config.yaml
attn_scale: 0.193
tie_embeddings: false
parallel_block: false
MLP neurons of a small language model. Each row is named by its layer, matrix (up: input weights; down: output weights) and neuron, and shows model dimensions 128-383. Each number is 128 + 24 x the weight over its row's rms, rounded and kept within 0 to 255. Numbers have three digits each.
After each neuron's rows, "fires before" lists the tokens most often just after its 100 highest values on Wikipedia text that the model never trained on.

L3.up1448:142147137091124146120139117130137144161117140132090125110120151130132135099106143110141171092147150150135125179107148133109132125129122077117158102122103075133096172135153150104133112087153130141136129149132142156123134109164103110135123128087156147162111152126143145100140140125102175131143120138139106116136102148116123135088136135127164139121100166125152151161122107109130113137143114147128097117162158120133153072124094159152103124096080127175104119175127098110125119125148121130102124108139081104115093113143099131143077069084131107115145128103108125168161100118068138146146131145222127118150100117109116109171151119096127149139133119128103099147166137138147112128178131108169158110109165129122114107127121129135139139153085183135093144121130095116078149124136141
L3.down1448:117125127104116041112161103123126119104149091126161171173169138132124086123113110099151116178135098113133155134106131143147145130133156135127141141137151114131123108129155133132137121135113120116122155104112115128132092120126119137158184121132117154125125107135121196103165152132151128097101144149105173144114110124117142145140140142112052122161152124110129130113130098143125132156141106134124070087150085115112092173076123169132122129138130192102130114129122164090123121138165116138106166096084186135103114131083100133141149156158145124169146171112132155101082141127145107165122173074134131059093144147128138111177154122098076135095157156144147122102128116078112107118149136110100140133123131146106130141132119155139100116136153130148117117128159130142127153123132094
fires before: " |", "on", "%", " (", "88", "ad"

L3.up186:144170157122147115137136098112178128163134101116104163113132117107129116124156156081104114084166152163111114145130140139140146080139102140170157104136115143111091123131149133174137131149143083118103153116139103139140102174148088094126150154107066144120124116146134106156143130145141116141101093123110160092182065136098145125127128122115092077126126126154099152149126097170134126157161134146115145103118167158089155109136120103148120167121148133149115121114161135169122123077113122105099124116185112136084109084165186158151115096100156169117098149097086126096126120097117133117128118135108146166173126121128135154166135159142154104148107106110143107133136128127115129147126130087136183137109116147122147124118125130135128126121084169177149121163154113150120132088144092
L3.down186:069090094123164153136142138089114118148071134134115157135097129095115148183146118130153120142098123087124140123093114136158132116146109142135104144158074140133102120121137112082091119097123130117129083124137128145124142134115103128118141111090105136131110120093136118118144111129114152098158137132107124130137118125147183112095086152142140121131107101136143155103143126057133098135157118107168133125143131120133125117082153155137109112124126106091158123151111097092123146133184131113103121072112099149159141145130133126094128142165107140164130143127127129100129101110110130119121158126158106131109156132135128078125098126137122085141120138139140119140118175149118128127090099135118117117122156151110127119149126122158164190171144172123096138094156121131101147097118130
fires before: "\n", " |", " was", "amp", " is"

L3.up309:114158124070129100124112115148081143104123102146142119131161155077092132135150177128178119121160121128108116180098161113112142140137092154097138132117119143140135164153163144166083147115098150108123143164113162165126083146118141134102118144141149097139137144183139134108119103103097134144064173115134126145128130124119144110145157130123128128155111084154113102119171158122145102133126151129164122149127099103084119178153097104118138156118109109115102072109074122170101080062126128115141081121151148121175143112143095143144116107096095154189125103166109108124105140152127141110152072136103082101128120102127157103100124153103126139155100117109114128169147134126123129128129100145137143109133116148117115172125173167109121136128134181124144124123127141085113142127112166
L3.down309:153127116111083127145156121140191114090158136115159122120116138182117127147156136148120085156131141113096106141138139118123145173141158137142091116134098168124106136073123144158180185126150166176137124070106179105112155106116147135106154088161129153122146115120146148114154116116105135145162100079117137110143098147145152101102141140147116140144108157094123149125118183097134133125132110097140151131165072133159131150136119130128125112162128129135176113149140159118136160091126197126113122142101142153114117122106091131103087138106119138090106172140146170130158151186078142128115129151142095124123118176118110148075136150154119130155125141102157121115130139088148133109178138111131152114153129101118125108102136138133154118113165116135128159171133140154166139133154124
fires before: "ed", "es", "ance", "l", "'", "e"

L3.up1456:101115117137130155106154152104164178164195103133102163142142145149104112115144120157142150142100169124142154147125119096122154114100127156101146135167104156128107114105159116118086118115130095117099166116131183093132144147139161126102113088118126135167138123131142148133125162127112126111141103083077163150149125113133128110149139102112145097117096138160124136150153116108104080166133135152125126135115153140130092121121099114145118141135134092146142124140118103127137123084147124140168077124157163137115093131157102111125093140130100166137122159111147148089099137129126150106132092135124086107160134144129111098084110107170121155123082162125105132126110132158121114167123109157107133132115153112102124182117118148117160102114121102160158106174174090130106140144124137
L3.down1456:137108149170085111114150131099127127119115104136113142105158139153123099138099151150140111127135112132126170139128079118117123145120134121164122109122174142148092124181155159175150104128148139121153172133142135102142160122173111117123135138143130118142085114113148140169143073093120100131145116121170056067108115132138139166100147173082145128171149136153172143124167095138108119099149120101123125076170158130143112124120126119116107133113110132138105106096104106128125140105150139120099112120122179122132117121136131153160106121133131062133126129140126144110112140126123111123160158102104154128083144091150125135140137093121097126091137129155085155164153155142103153156160124081128109129116187132127105121111123139133107129093108135129091145121149105087124139156159141
fires before: "u", "ute", "ter", "A", "s", "ing"

L3.up1611:127142127104157170099120129174105101133141125138125146152144145134165122158109089136161165121120099130126207129117123133106147133157130099118145106099100096122140163106134126124113124122100131077138180106127158125131123135172154168166144155110093118166144136132121126153132154146136120086149149106143157139112135145118138118094158105122158143123116078192096133159101100095112127124129134112161095140139092152115133154121138169149078157142092128130088085127149104110125126105125134097097119120110162087125141101167086154119098097154114118095075141146111132132127108175085152131119092156145098111150114188102123082127078104094151119134123115081084133169100089138143134141123113136183117091154118113082145100156124112140122100133099157158127135133145118140108136133143082
L3.down1611:154111136155148080082122118159120116164174113142117132123142117143146058105141118164135139125116132121160163131164179106147101088166133105144081112146103085148186123112083161129127101133125101065101139149099133171171090106145120120108147159139121131132123162109154140145121132183132108113141084139169156140142132149114106148105092119134090106116088178166120129101130091142126122142139168119118130115106126128130119121150099135160144130089119108109138170131128154135151091119128095110139128124101101193121113141125139133130145125122129091133112145141136188082155144159135141122146106085168123107128119116161117139170120162097121135154130114125158128135127153104125150104118116093099120112124113155069113123148164110136122134112125098141109159167134161134118124113157090
fires before: "ed", "ation", "es", "ing"

L5.up1770:116142130167122101138151144122120098137128196106115175144116151135109092148109126128106136113116168160177118162180071128162176099096101129141124113148100094114108098081133090122090155134134165157163122141095130146157119151136128110160146139123152179156117146141107109131126128091121107133108115107160157154128171113132110112121145101151139154170133166131172110160162084113152130119119132130163122122134147127065120102105156165099140169114161145101140128184090146162152102093117116130074099128143137127132090112138088134134109170138162146118091127126160147162138120135117149159081115086164128113123117161136122118171144076092109113133115115158080123123143112110098124138154115109147113112106161126118139152144175116105128160128138125122123185134137145091088133149089122
L5.down1770:107128128095125152138081101099132134142093088103170131088137110150138118105139149144129116165147117109163187071100163110150155129159142122090136143129163110133171119181096133121124142151099116133121148091147108123133126116138122112139105105106150101104115140109087136147124121149119102120164115128109082110109092146112140102137157089116066123083135125132110147153132138146102151145139129138118136144161122156119135146115142127140148134121159133098123113064165133100099080129127153086134142063155155132086180119102153093158155156140120176107139119163133100106111176123132128083157106133118150129106132143116127195115118131135112147142151081151102135131136156137108147117161114170100135111086098143144104133104087121117149171133161109168161095132147102115152150107100106
fires before: ".", ",", " to", " and"

L5.up1496:142118165145134140102125098100138087124123132148118108078112121093100115134150110087143154142165152117105145141121129129167149105164108127120077125100090138117129130153158124082143129108143135137098131128126142105084130156138098125121108129142115110166125138098146126156089128166134134128112131138150108116109147128100194152141139129093135116132157098141173127142126132144111101124126147124174112151114111158090150107100137115117120148101159105110134155109120129137118108112143151137167151104151163083089133156116106138140174097143125136128108127119061146127172159149165146097089139106094129108131119147105106093157115171125147145170088072119115102145160142153108115165102126134138132129135127149145118137114110080115139152133186126114118113136127120128151143146130100
L5.down1496:106113105060084117072129129160138127145149152174131140115097150081190122135144147097173124133130153108169151162144121117133098095152079106116121128113142078140122114115146106134092107117121124129175146087119140122132130120158138102132131120126151131092122125116100080137118137127115140117098150090103142133116126130119104112184123110087169120170127155135122081149103126125118127122131128117111111120184127166114147119098094123122157158136160106138086130163127097156111113109100144137134145149107123120118164150111129112107147159155133091159107182135136089137147161144105130155090129120083165117169127117139147144122112162152119159119106131140143153112158108101148100131151109155151123114131117130115122099092106139119143120112156108146163136105093122135120149116149090
fires before: "\n", " |", " (", ").", ")"

L3.up1228:127144131111131101117136115153067156154116105145106142150136125099079146118135118114126139136163127125158134157111110127156184140099141130101120098150124130145097117082136178141144106075107144136100114124094153150123129123135121119159113141121111111108109128114160098115138142128068131173195169147095143110123107110132136129088142105156110119142104134138113171155111118121162103139101173131157102152110086117133144124144114158147142097154107087143131120110100060150150112130147119080116156125148138106162131115136147150105112087129129134125112094123169083124099126106113114114124082130182140119134106147129106164108118099103159151146117164130110126139156141133121095101165131143131142128146153083126121137146118126170139147110116118133115154120159117149081093132137093
L3.down1228:116114104110147086114116136139112124110110110122150124092121149122131065134162149119150084147182154133163130146110149105112091116135110119096144150140128114112148134126100127117140097108131070129153126139111140120120124119128196113131124115163107103075115092136123111101123111117102125103169129118150112164142144130098121089120092129134164127115168118143162115120068141165145167123136133124120084150126138142147126102069158136108175142105117115153068146155137126142110115106118136123154135158087129147150144121084179192171149137137175139147131140121174080121126075115087145151103098120087151148108109169111116095144131145136134137117131096126133154120145152131136134094160146052117135127112142121104128161094107168117148157161117147152124106089109139139140124110173157
fires before: "ly", "t", " as", "n", "ent", "le"

L5.up247:127147155125133123126129169119144143108101116107142097111095144107080137100114091085147076173122135116135164142164124111140141188118145161141112154147152145166098125124131130125133138113129123112120131109130156077102157077155131137172110107133127100103095069122139138100121116127159120099072146146128128133108162139120132114147147117125129146103142149153171102126168129151103107103145141130108108195150147128109096116096137122113149144128133149125155118118116110142096133127166119138146103106151149093127134108116174112145174112122141156132116164158129154085104113128176139099100166162139131139164156141143104101151167105169115100176119107128108173134127129086150133161153089126103109112114136100128105194143092128148140086115106123133110125147115120144141121096152117
L5.down247:106096162130161138128144111108106100114155113155082151118080121120129116100124160146135162117109088123128125135127157148114170110109103107132119120146164121141109153159147127127144151171136120128182128134144100173145107110113132124096185156104173129132121141133134133166137087129139113139136128152146094163199117163133174153136095088134146105098103138129130149176122155125112122111143088138105079118104154144140136125107106134098105097144106124139124102112112151118131097090113102114121109133158117176101098155107133132091126146136137118138131147117131175144140114155164156127121103155132126159117095130134109163118091116103159126149133099127129107133165133150127103112145132152099127147160125145150115087137117113100092093129107099119181117094183115184092168107128152
fires before: "e", "10", "w", " ", " K"

L3.up57:079139138118148138098122149136123119165171109154132161173101184119131158122087140156120140131127140174142142133090136106112138112177137169134114140152102124126126140124141169150142133165115156137180101143122171133120120156145152100112136105109122100116112135139144120124102141082090119109091123135086136147133132108111119135091131095164135131159134165123137138141120086127160136094141119133122076134087098115166141112141117143141086153136129127119112112118096128072133140144110141132131119110135118098107098117121110162145163132113103119161132147133129097158062129105094095088149136103109136148122110151078132151125140131120120125129144087172164118153154134139132144123130130139150129129131180157123121160162149078134122109130089185097159139173112093106117114172117127
L3.down57:155158118134131129127112157121097125201145147118152133093125102120137120160121129117130111122121118096140104123112124126155144142124167086148095129097120112138145113144124143161162119138119114115118128137120099145162098123067115118142133136084147117100153136122123158143144097185184140121107108128141121132157114146157139123185165144136079132126147104108084119154106152155124161137146123145176137100127136122125103107136142126130130149126121104098116135117165110135182149166116139103128145116134131121109133112149143086110154160127176125125119164117113136170174139145102147117139118143148123142141128169151122108119126115149110128157132117088085180130083110097124127091205168139172144106172099138107148105139137175151098128119153085115121165126121124115138137127117154
fires before: ",", " the", " he"

L5.up1415:148128177123170092144159128163094119139157106142120051162117144122124098083122151110125118140120135120133157142134124126118154086121111121113114129180100138111119120118160152142119157132144187135118118145143095098166143164104136084148132134106151134159214108105115131110116111102154141106087120125139144147117148129107144136134142118105142128146076134156144105146128123067109123159139137130143163114133133135146127147142110118149107121136118114138143111112155108139171113138080110121160142150141102111179144096185102155121127119089157149154148138110139085098129126112151097149100125150138142160148070145084090110129133130102124091160083140150124087116123134144123113120116127142185169132141154093130093141144126093094181131153093162102114108119098097161110116108134135
L5.down1415:140134136101124126133103137125127140127086153129112107108127134102129135124138142086111112162136147106149153107135081157109111165162101144107111117117111180131150098141135125068140155089094170113168126173175128137139100162097132120106136101073129138133106113124142121119060116106176124178100113120141129152123104121094113135133123193146134145115131122111132122120155112146153164147102093134144138112105138175140086118116147145110134147083110127083100160164133127106098102139117117109166128122119104138176138134101087103121128116120143146220146105108130113120086130146117139139152130130120132129155103118136139109143137155136096080151121147148147148114084126155161138119135151145124164128111172148135149120131152165106105113117102131132111148152120149162105116140141199
fires before: " that", " the", " to", " \"", ",", " it"

L3.up471:148114105111113123122098107108110129132119134143145191125126134127111168112163152096114175152126087146126147169102113122146146132139147117104112130131101162146118126119121121139129115128096149093150146154114117116140120117130081156121144110108126137147135101096159075147059134150121155138123210168125130135156164101110129148115172132118082137137102147170106148116151060160145069143122137115139107164124111146108129097125076161147134072138122114098092158135125136122125112121090126131136141125124099081118163133140080114117159094095107108128121156138164161116139123120151135127122143132097098109144130095112148092157137155139133123120120133145100109139174111147125131130141151103138116123168162148092112114124152116137140145128142139129117146104132135137098094119126134
L3.down471:131150132151146106115132106120129102156104137103150107131149169138088144107161100146162137132134102103100140124127164142108125108121117097096106128124119153136071166127128085102139136123148083110126134155141103126133139084119093111120132138134109146158136120155143116145094113125127102143117093165151091100152097143113118112131075112085164141130103118121160135138132080110136136129173075186141104140150102147154116124145135058098140146118085105131122129106125161094090129115083141132144129100174118150146107100109115103166086125117158132140103101118113127102121149124117123127138155138158097120105091108149104164121130126146133143170105147083143093147144091144099100078114108137104119117119149153136111126110080145116157083090149100126106132138157140087176183134130159
fires before: "ed", "s", "ne", "le", "ent", "pt"

L3.up1291:112164149145122144183093160139124111109179128104084146118083163105089128132120105118164154123130175104122143121109122080121145152167110146149159140121174125103098171137124153173092145089103128119156134118157152185131124136125114111147096125087132121186148108162145115140128148109126074151084088091105146117110126154126137100104150128131140108148147124164130134110172102120121116134069132166160116142136105141124121119109144127142162116142111111194093117125141144122113105138092074075119130134141163141155122095141095128109133129118112130131120118126147135114170099142099107140135114125120122144169087113172175136144119148117112135118119139091139131092158110165101135114119135145154154157125131141136132107123144110127153130140122151117137109109110134114134095146160103
L3.down1291:113118084144132080133114088095122124097162103095142120137127105160109135117109095140128112128102092087135122137124079122123150152134111079107123153099138144119098159128156170097147119148135104168170103097156096185092117113109134163112115147133110093152179104127117073105132131091122113162126116102125141129104162126145130107123123120136117163121147123095187105100113138133128154138093116084088162144139131130160130113138158152138142137120142132192119136118136124122130145077122150107164119095140148152188134129121117192100147086114139116103126125089146135115133142140131139100149143134098138091155097145199087114096145080134125154102089158124123157145151147146157099162162117115056123130100123129126147109091097128123153116129138085140116110132098138102131120141143139
fires before: "ing", "il", "ed", "ke", "ly", "ma"

L3.up715:159134158097108128097178122137131192111132094089078125151107167147134120146145114113191111094173147124123141161121124182106127084143114156114075115106109131130129127093169165079092083104136116095109144124096107098137092132168123117117125176135087136091148121124168145164096152142104138103182169100165154181139095158105116102110164126113111105125072147120173098125124135143133094166114151110142143159165125131116117096109084146154153124123123165133139077131115133171110125128135133117129123118154123089125159146112129147107090146136101143113136169096130165064091124141095141120123141139160082108137107143119140163110141133112147097114137182112086124151113121127120150169132124137145148144145169129110148142128155146141116154147132150158160145087141118171074092095163144
L3.down715:125136096078127097091127107106100089098141100174178136106151138136111105109121111145116127122091092162130174092090123085101191098145098133111110128115106107114131096141096138169154180135138116105158085092127115140139163130132129141121155138152144113101135132181108133147150140114119161133118103155133142156117117156121085143097137121107119151108107141149113116100142079163171115110115182122092125135140139114129123169145137094128122120125141148143109104147154113167138128157116145117119128163149159140093109142160111166132132144105164150138138096143116157135094158156116118096144151112142094140110103155132145148120154131150118097134104138111147077112139143111141079096135123141117087091119112141112154161150107108117161144137121115167166141117174061117115115132126121
fires before: "am", "ute", "u", "l"

L3.up867:119136092144105172137122108131105103139152111072115130120146149126158098114132116073103148144132139147154128148149126106123129126132150151123113086150106097099127124187136139170110074116101094124144119171139121168134116110182109120202143099131121121111147147133158142127124144076126147145073115153132176139151125137061142136107113111158091133151094142190136186128160135140135113156141167173116107111125137117090140140095130132127122137116085142143106166097103146124114127135123104088125093105201144071121105103126151124121099093139105110105114165089095100109127100154132126132121138143139153125156132134140155079137177098114112111175099150092124105169205119113138119146128110125108150109128128125112119168083142147087141108137094108124170121127159118128082110132134112
L3.down867:103129137120141117136112135159124147118141124143151141113160106126097086138108111088171118106099109112100140098132095108149109141144128110116158140128095134146158150129141112131156144104119096172134129141143117123090122149111119116057158171087107147168102121088120129115123138149154122169111130136140126147128159126142108126132146139172098110093139089103115084111129132156104130109094098098193142117126112109141114147148152148123111101159148097139158100136143165128132189118116115152109140139103130172117121103123111151104126110107129130134132103121150164141118142127188147123155114126124099138149147126139105164135136139117183174123159133148128132143091097144088102091102091150143158187123086145116131140115190103134103122130155154094122130109102139106114150090137093
fires before: ".", "al", " |", "\n", "y"

L5.up836:153127125146174143105166139147107115132125124122134188156122141129129147143116141110202160118156160142103116132118094114125102108132164128113115136124141132131093124123139116149099125167151171170124175104154092107152125130102139137125123109101110099144191112153140114140113130146164091113092123104143110158112165146156080153140144131128096125141116111114117145131117104075106126111136093110107124117140142083100140146145128125126099147124124123169127083145128136151185089070105144135123153096137140139129116133141097127144130142149158100156120144108109153131117102133125138132118160128113125153125126145132142090155119096091130105102083169129124141156138134166130108114137111160162121140121114174155094159112107120095149138123120134159137117101132134134154117118112154
L5.down836:105141131087089124164139102110140154164210154196097142141110089145084119084159166134098163128147119128131153137158166141145092120170138112102128122116120152127124098129168134088120159127137092112119096127126159137133113104156125091167170188136153139180143132170146149160146124101141136120126114137105126125140121117137134150120123106096200184153131124127127153119127133144146124138084111153120138135128126149134113126161115139164174147131126177105120107103086099122140105129123138142155091153140127128161093133114143149104076129105105133140136146146138113129135186144097149084188131136123081097156109111146127115089138106145176134118124157096176131135143137128172114116162131138108130108154121121114100125165126126122083133191138116115124125153136133113113117134141164
fires before: "e", "ed", "ing", "es", "able", "ous"

L5.up1434:136125161131110117120137115119124120128100104107131152095128157108107146125109133120103132082129137165123126136109154114110146165140124141107138110119165126140132102143159107134130163140158156099170118124133124106078145118142117120129147067158120165147140060145119121112123174123132132129085130148103149108138113087166134088116161151119133158107075074166101123121157101129173143125144150109129124122144094130123138164109098136148117124090140127111047089081116129085163079076077169144127127140117108081112086122098147074107139076124088131104131160087126162163118161161130095113111170193126158161149143185098122098110144107155126129140093136114110131158141106130112155102108139107119132149111148148100122099119117112129156141139115136140123161145141151095152143135157094
L5.down1434:150128106123139133118133181188149140117125107128127141096110084113172109119100165155117153090097089068090094156103163163130121105140116095144127119163153142142175159102119164115103132159113093139122133143100109136139126130137174113115170096089146106166105118097111121140107099131132143151152121152138116108117135138136133123111141093091091117088178133114111090136132190112138162165125131098055065125116116171131126123133168123101123133152181103089137093108116137133102060114151129101098139112142129111118157107125082155116148130135107109099107098108101138102134158116126109160147150115139149123084120137145144167168122137103118118144151085152092152153107130118153131108111097097161115120100120125165112140122134132071158133153164128119111112140164145145138139097091171
fires before: " "

L3.up475:146136105157142130082157139147073125125121165147128113128179115135103101140160151127143118120137135128126122152082098106128151138139152083117153128154096121148147110157172129101111146139173119113136094126121120128122151114177097084124148143098142128167133103168114101123113125142126092113156118165153124092144130115141174140120136136114147141142126087160101099141135165099107118128178131147129125162136139141138102140133095140110108140140134089112120106137124115169138112134139139099161136138143140098119087143164163107101101115113145146138125151148155137114148096094111154127120115160134129133148143093143141151125153076089096149139122121131143127170125169094121156147152113121183133148110119111127093104160119081146155174145122145129121141138156141127104156174111138
L3.down475:119141136073145157102123094139156149133155065136185113111134123120126129126145122105160159141127164197118144132152139148142083123146116130102109145125074110116186092160106112139131132134066126167093138128133131139122136121116167160149156128154094133102106125138107107124137138091129130139163085136120125117126160099123121104110118132108146133083127138136157124111072127150135153138126137096141122094140121139104109131146077171136131155164155165126098107117117136093126137125099107108125130145158063133105144088125130142117144115098131146089134097135104143131136128127135114090175129152147111135115128123133114143173102147159087141089151123137160143141126138135137119091172128159101194105161137148120131088113172114125050105162106174124136095071148124135141111115112121
fires before: "\n", " ", " 1"

L5.up1790:187200125152132133099125098132117130136131151123098136148147184090134093137145087086125104110145108122154130157144148107160123133138116162089150118134089123097148167093134109139135092158128063168094128131138127125138092126169147101140139125157150118116075124115138088101118164117107141144174130152100121146173174137096142104139127074145111141150129119106112162168097132122140131126098123138137136169122098156149143113105119149129100128191122137169122131109102106110142155116188091093129148087146148135133074098121128103096096119121096169144137149102171105083110138129161145069123116138202122141094163122146122110120101149099133110179108132135116136151111130125114142113144174124138175122135142089118121207107109160152168190149115122130146151124130104147128121126147144
L5.down1790:137108152141142152148111056125103164108130145117132157126156143127111162106144111146130129130121170123118116128146147124148139132143129126127115172120172118120120145121124115140086080120088114157164140160127140119142147139175113180127156148146098125147149152114144131135147146098073112058121163153169111110147155130108149117139129138179095116140109082164155112113129113134146151113143127140144117124171120117104159143117093125122127140103119153101161131155122077084131127090132166109085115150124150130143146149119137161109165123113110112136152125079153099160121137106134117101117135107180119188162146166094102073129088139127130113150122163102163111106126125139130140114144146102139101155146207118130117128125131142061135168137097135117139090127167113151124156136115132
fires before: "t", "n", "e", "ut", "tic"

L3.up1355:132161149150167122136146118156148108192132123150120133123107150081080121155128119087165153119118173130140145162140120101139143083121147135139122122107083108074134155134134133095105125157135096128119116167163179140154173173178124122119089148130114085129161161146117136121088206095128105094122103154089172179145128133093157118151133104137104113140123118142160171138156101091133120128118161164088158101126128155091113176142149087136054115139095130139141139122118109106147131126133109108128111117150106161100136116101103172153152135113114128099112132159093144135113118107128138107092141121150149091139109165119117135147144125134129109127124111131156126133164099138116126118113116169161170127129141144117151134154124115121137136123109135149108132112182091131089105122123147
L3.down1355:131151088138128128126084152172109104209148146140139163119108156127169121140119126160092113084116149106093121095136089131123134111120158131138132150124127100120111139151121130146157076138144150147157102119110117153117115162130123123148125117086121087090130139163108121124133090148182109101128119124121118149163139147124130154170126103157072144153161142139079075106098156145130140082163137136177115106103152108102112094107135152141116176100138119094094172146123102097151145175140127072106141115092110162123125129113114121143119165127154133146112128124129151152150092155084139122103138109134122151135115131160136128148091098116133138124156144111100165124092097102128154101152176129190158130140118145085108111089151146161104103111094104107162172141118110129115090109155133
fires before: ",", " the", " he", " S"

L3.up242:180154138119165145110096096112103137119117164140153158160135119139131122135114112144108162130162071127106111168121127113129149127133100100115190148172102127097156098148134115074181131148162123135136148152101129153115098103157159089138156128103139123157144130145159068119102105149119114139139121168144131114088127141089197132122150133175108115112087139172083129105111142115132089152155104133100166134153162141154098154116115142094124141104127089171118128129144135172093104134124119097153144123131122107140100085141177125138107146089140162147082162143159112150116112157106147106169115171122092116181134116127120137133124139120118150152120145089135132110142171103155126133101114112147143113137133126110146139121153104129104158150056155135087131101176136157117125110126108
L3.down242:077107102099138123087072140126118134153145075153163111125126119095129116155160108126137095110123159131129155169144112117132107124123140141105109112093089151118119122167074104104152143136126124183126169148125118133160117126126115117159076138150093118089121152162105092140134140076177148143133094110102149076167125120164101107100106119162138138109168106114119134144106134107152128119094100147134110125139076124134096138135115128113142108161128182147145111122152112066114157146090136070121086151157130125134115094145144110142101152132127121126164102136145126147110075085123136167109143113141102125146115172128166164106123141142145144097142127121114127140123129121099119105153097135146144130140165147135116055147148116131065164143129123113111110143104116143111127136124154
fires before: "\n", " ", " 0"

L3.up950:102156133129134153145083163163115128125115107159132149120112139138122126136149105131114118104113143085156167137120104098077124091136166163171125190190128165118135163170138112133134131119127167099152160165125113138146125156148124119137146129098147085162107140113163119167112119124123092121084141127132131140119137139113118122116122139108105080169115145134117098154109102112117157112126107191106087147118120102113128144137116131109144129103108152142138141138099131101166125119135152067164096143125181105112147103145115134121125120153125137147075101134113154117122142146122137159125115107103159157145120109103160114152083098181129135113130128127129103161122108129147143121138144119150118141096148163119101094098142132108168140105120108121101155142123128142136130104118137
L3.down950:079131113140092106104108098129160134106128060130098130145123105118148088147146089136116177124105124111122152132171171123127169113171124129141119112116098154104146154136087135077115146142181147128101109135091101129090150135142148099109150122085160149117135104138112135132132147123158158141127098129080174135112117123067131169106114157103128180144112103125188154144081144128133135113111100076146136129128176121113117099098096157165123141172118129090116166100127147168100099104125128117095182116137102125133094100112156122101114121096132133142124114122110134103149107144124118105142166147092140154136128156151110102124173119117110135170126135124135127114141151120125101084079116133112119116086131141133119127124122108171106145124123126166135146116109131133109179109107111
fires before: "al", "ated", "re", "ed", "ology"

L3.up820:112125166124104085136097129119146178142098136140121108154104140117108160110164111121131139129154165141152153128131146155137105110163146104103143134151148112112127131166123157110116150111115147133119130182139168122103062178160118151131101180111119146127145137102111175121095111161126167124106129088148117150108166111099120126110110125148086118123110093111164150124173128160097091184183159158104124132128072137082144111151123165135120145123142144116122096118154194168154102130144149148141066146155172093063153121130124129134145096131059162095126079106119163091125184110093119125121139102153146168109118117152145106104141155127145127103123119105135121125119100169092101173140147106135134124133128198138067143107125125127111124108097141141149130110107132146115124139145114
L3.down820:130163127095138141108184126141123208118129104135172090156124156165141124103169137147148096108125117158122111108138125111103149111151145144139128098181106110130125142104108124088137135127161117116107140155161108135138135127157127157142183144160117137135117140149114154121135149114113093175121138118129151190151145121125129082143098116151114126123106158176161119170107114117137142099103093076141106102091157124150169117058114141098160130152143139133106146169124140160153138153139103154124161122131109093134084103111090139122143127142130145186151148132180107112143114138116133103175121169123170141137145088138135156153135141133160138161140095145104113116150139121156144092116132146152108106121146104171146128107115170152152169137147127183141085150156127161140152153072114
fires before: " |", " the"

L3.up1093:164142125098161151137101129129074159144147152127121146120139128148105138112132112123168147109134138113127138132125167138092133134137117099097148123154106153118079087150122127107125151123137105151148142178120107144111123122184118098111097150131116080143187165178130112112131126138134129148135111160142117081133109087131146104120117128170127073137150101140074087139087128108129137151148149124152147178170136109099139190134143179077167092133101121169124127087134141134132088116143146146147146121151131118084107053123147111107122125099126169143147129141150122136114122130096124113148100159175104132147109113098143116140142103109151087094099132106162153119113139087123129121129144172163172086137104188118122123171122077142131148126106175106127088089174127124121164084118113
L3.down1093:140139148100158149108125136124157131161162108112151168123135150099112140122144108108127145123111147171087123138121129158151083113162107185095058124119131088116122110168151116117121135166157124166097143078125110137139117145111135114145124135184133142103081120118126122147130145118150113151116096129092157121128092124142128102133135143123104158096114111142152114148113139106158160125091087115123049084090134137127103147122085187153139156130145149130098107082125145114167153143116097117119142116160091164124120130098145141140130120125133170113151085142116117126138099145136138116153160120100130122161110113116109171162088142153130149118138089169137151141174120139122169121144137111154191117149143109118153113143127088131111128121119121138139106126087129127122118180132142
fires before: "\n", " ", " 1"

L5.up557:119138118072107132156151134125079158145152127124106086137112147095116097143129121136115129116131163145151139134139096115138141128112087125116138138188124167115138127091114159111124128100103129127120139167122128130115054135123098093192119135044156084140120127134142110130162219135113116123155129132132127100157093116129114160129118127141105118144115121166143092128155133149103118182125141125128136145136133084137131093162143128069097162146022092168127132127105109105104156127096151072183126115130102143126117104108122117169112141146114137121103105115123146128120152149145154159143124186135129094086103133134107120096077126121132140118088108132144123150147102123161103125085112165140097150111103140102133129143122081158157120163132118146117137150138116119114159130094133
L5.down557:141117111120089122135159130106173093119112111152134141096120108161117120079134074143114136132132116123150125154134104158143165155111172126124092161106113088072124131115085130159096120085126123157113138160146132116106119142087144165097124101138141122110166123138144107154137157146144134171115126140150121119105126158111095092107136143110151093119122084136175133135158097117071090137139144122134149105152128131133137095125103138125133138142177120102125128138140143128122141157086157140160103109144124098110097115164126142113091132113134121119159076103105136160134143101150130133127110112151150127114146114121141143160153143111114152136093130120145127129107100105165150119126121085114116156174090136137112119081141156098126126107117125142144145130148165133126122148121114
fires before: "T", "2", "1", "ing", "3", "4"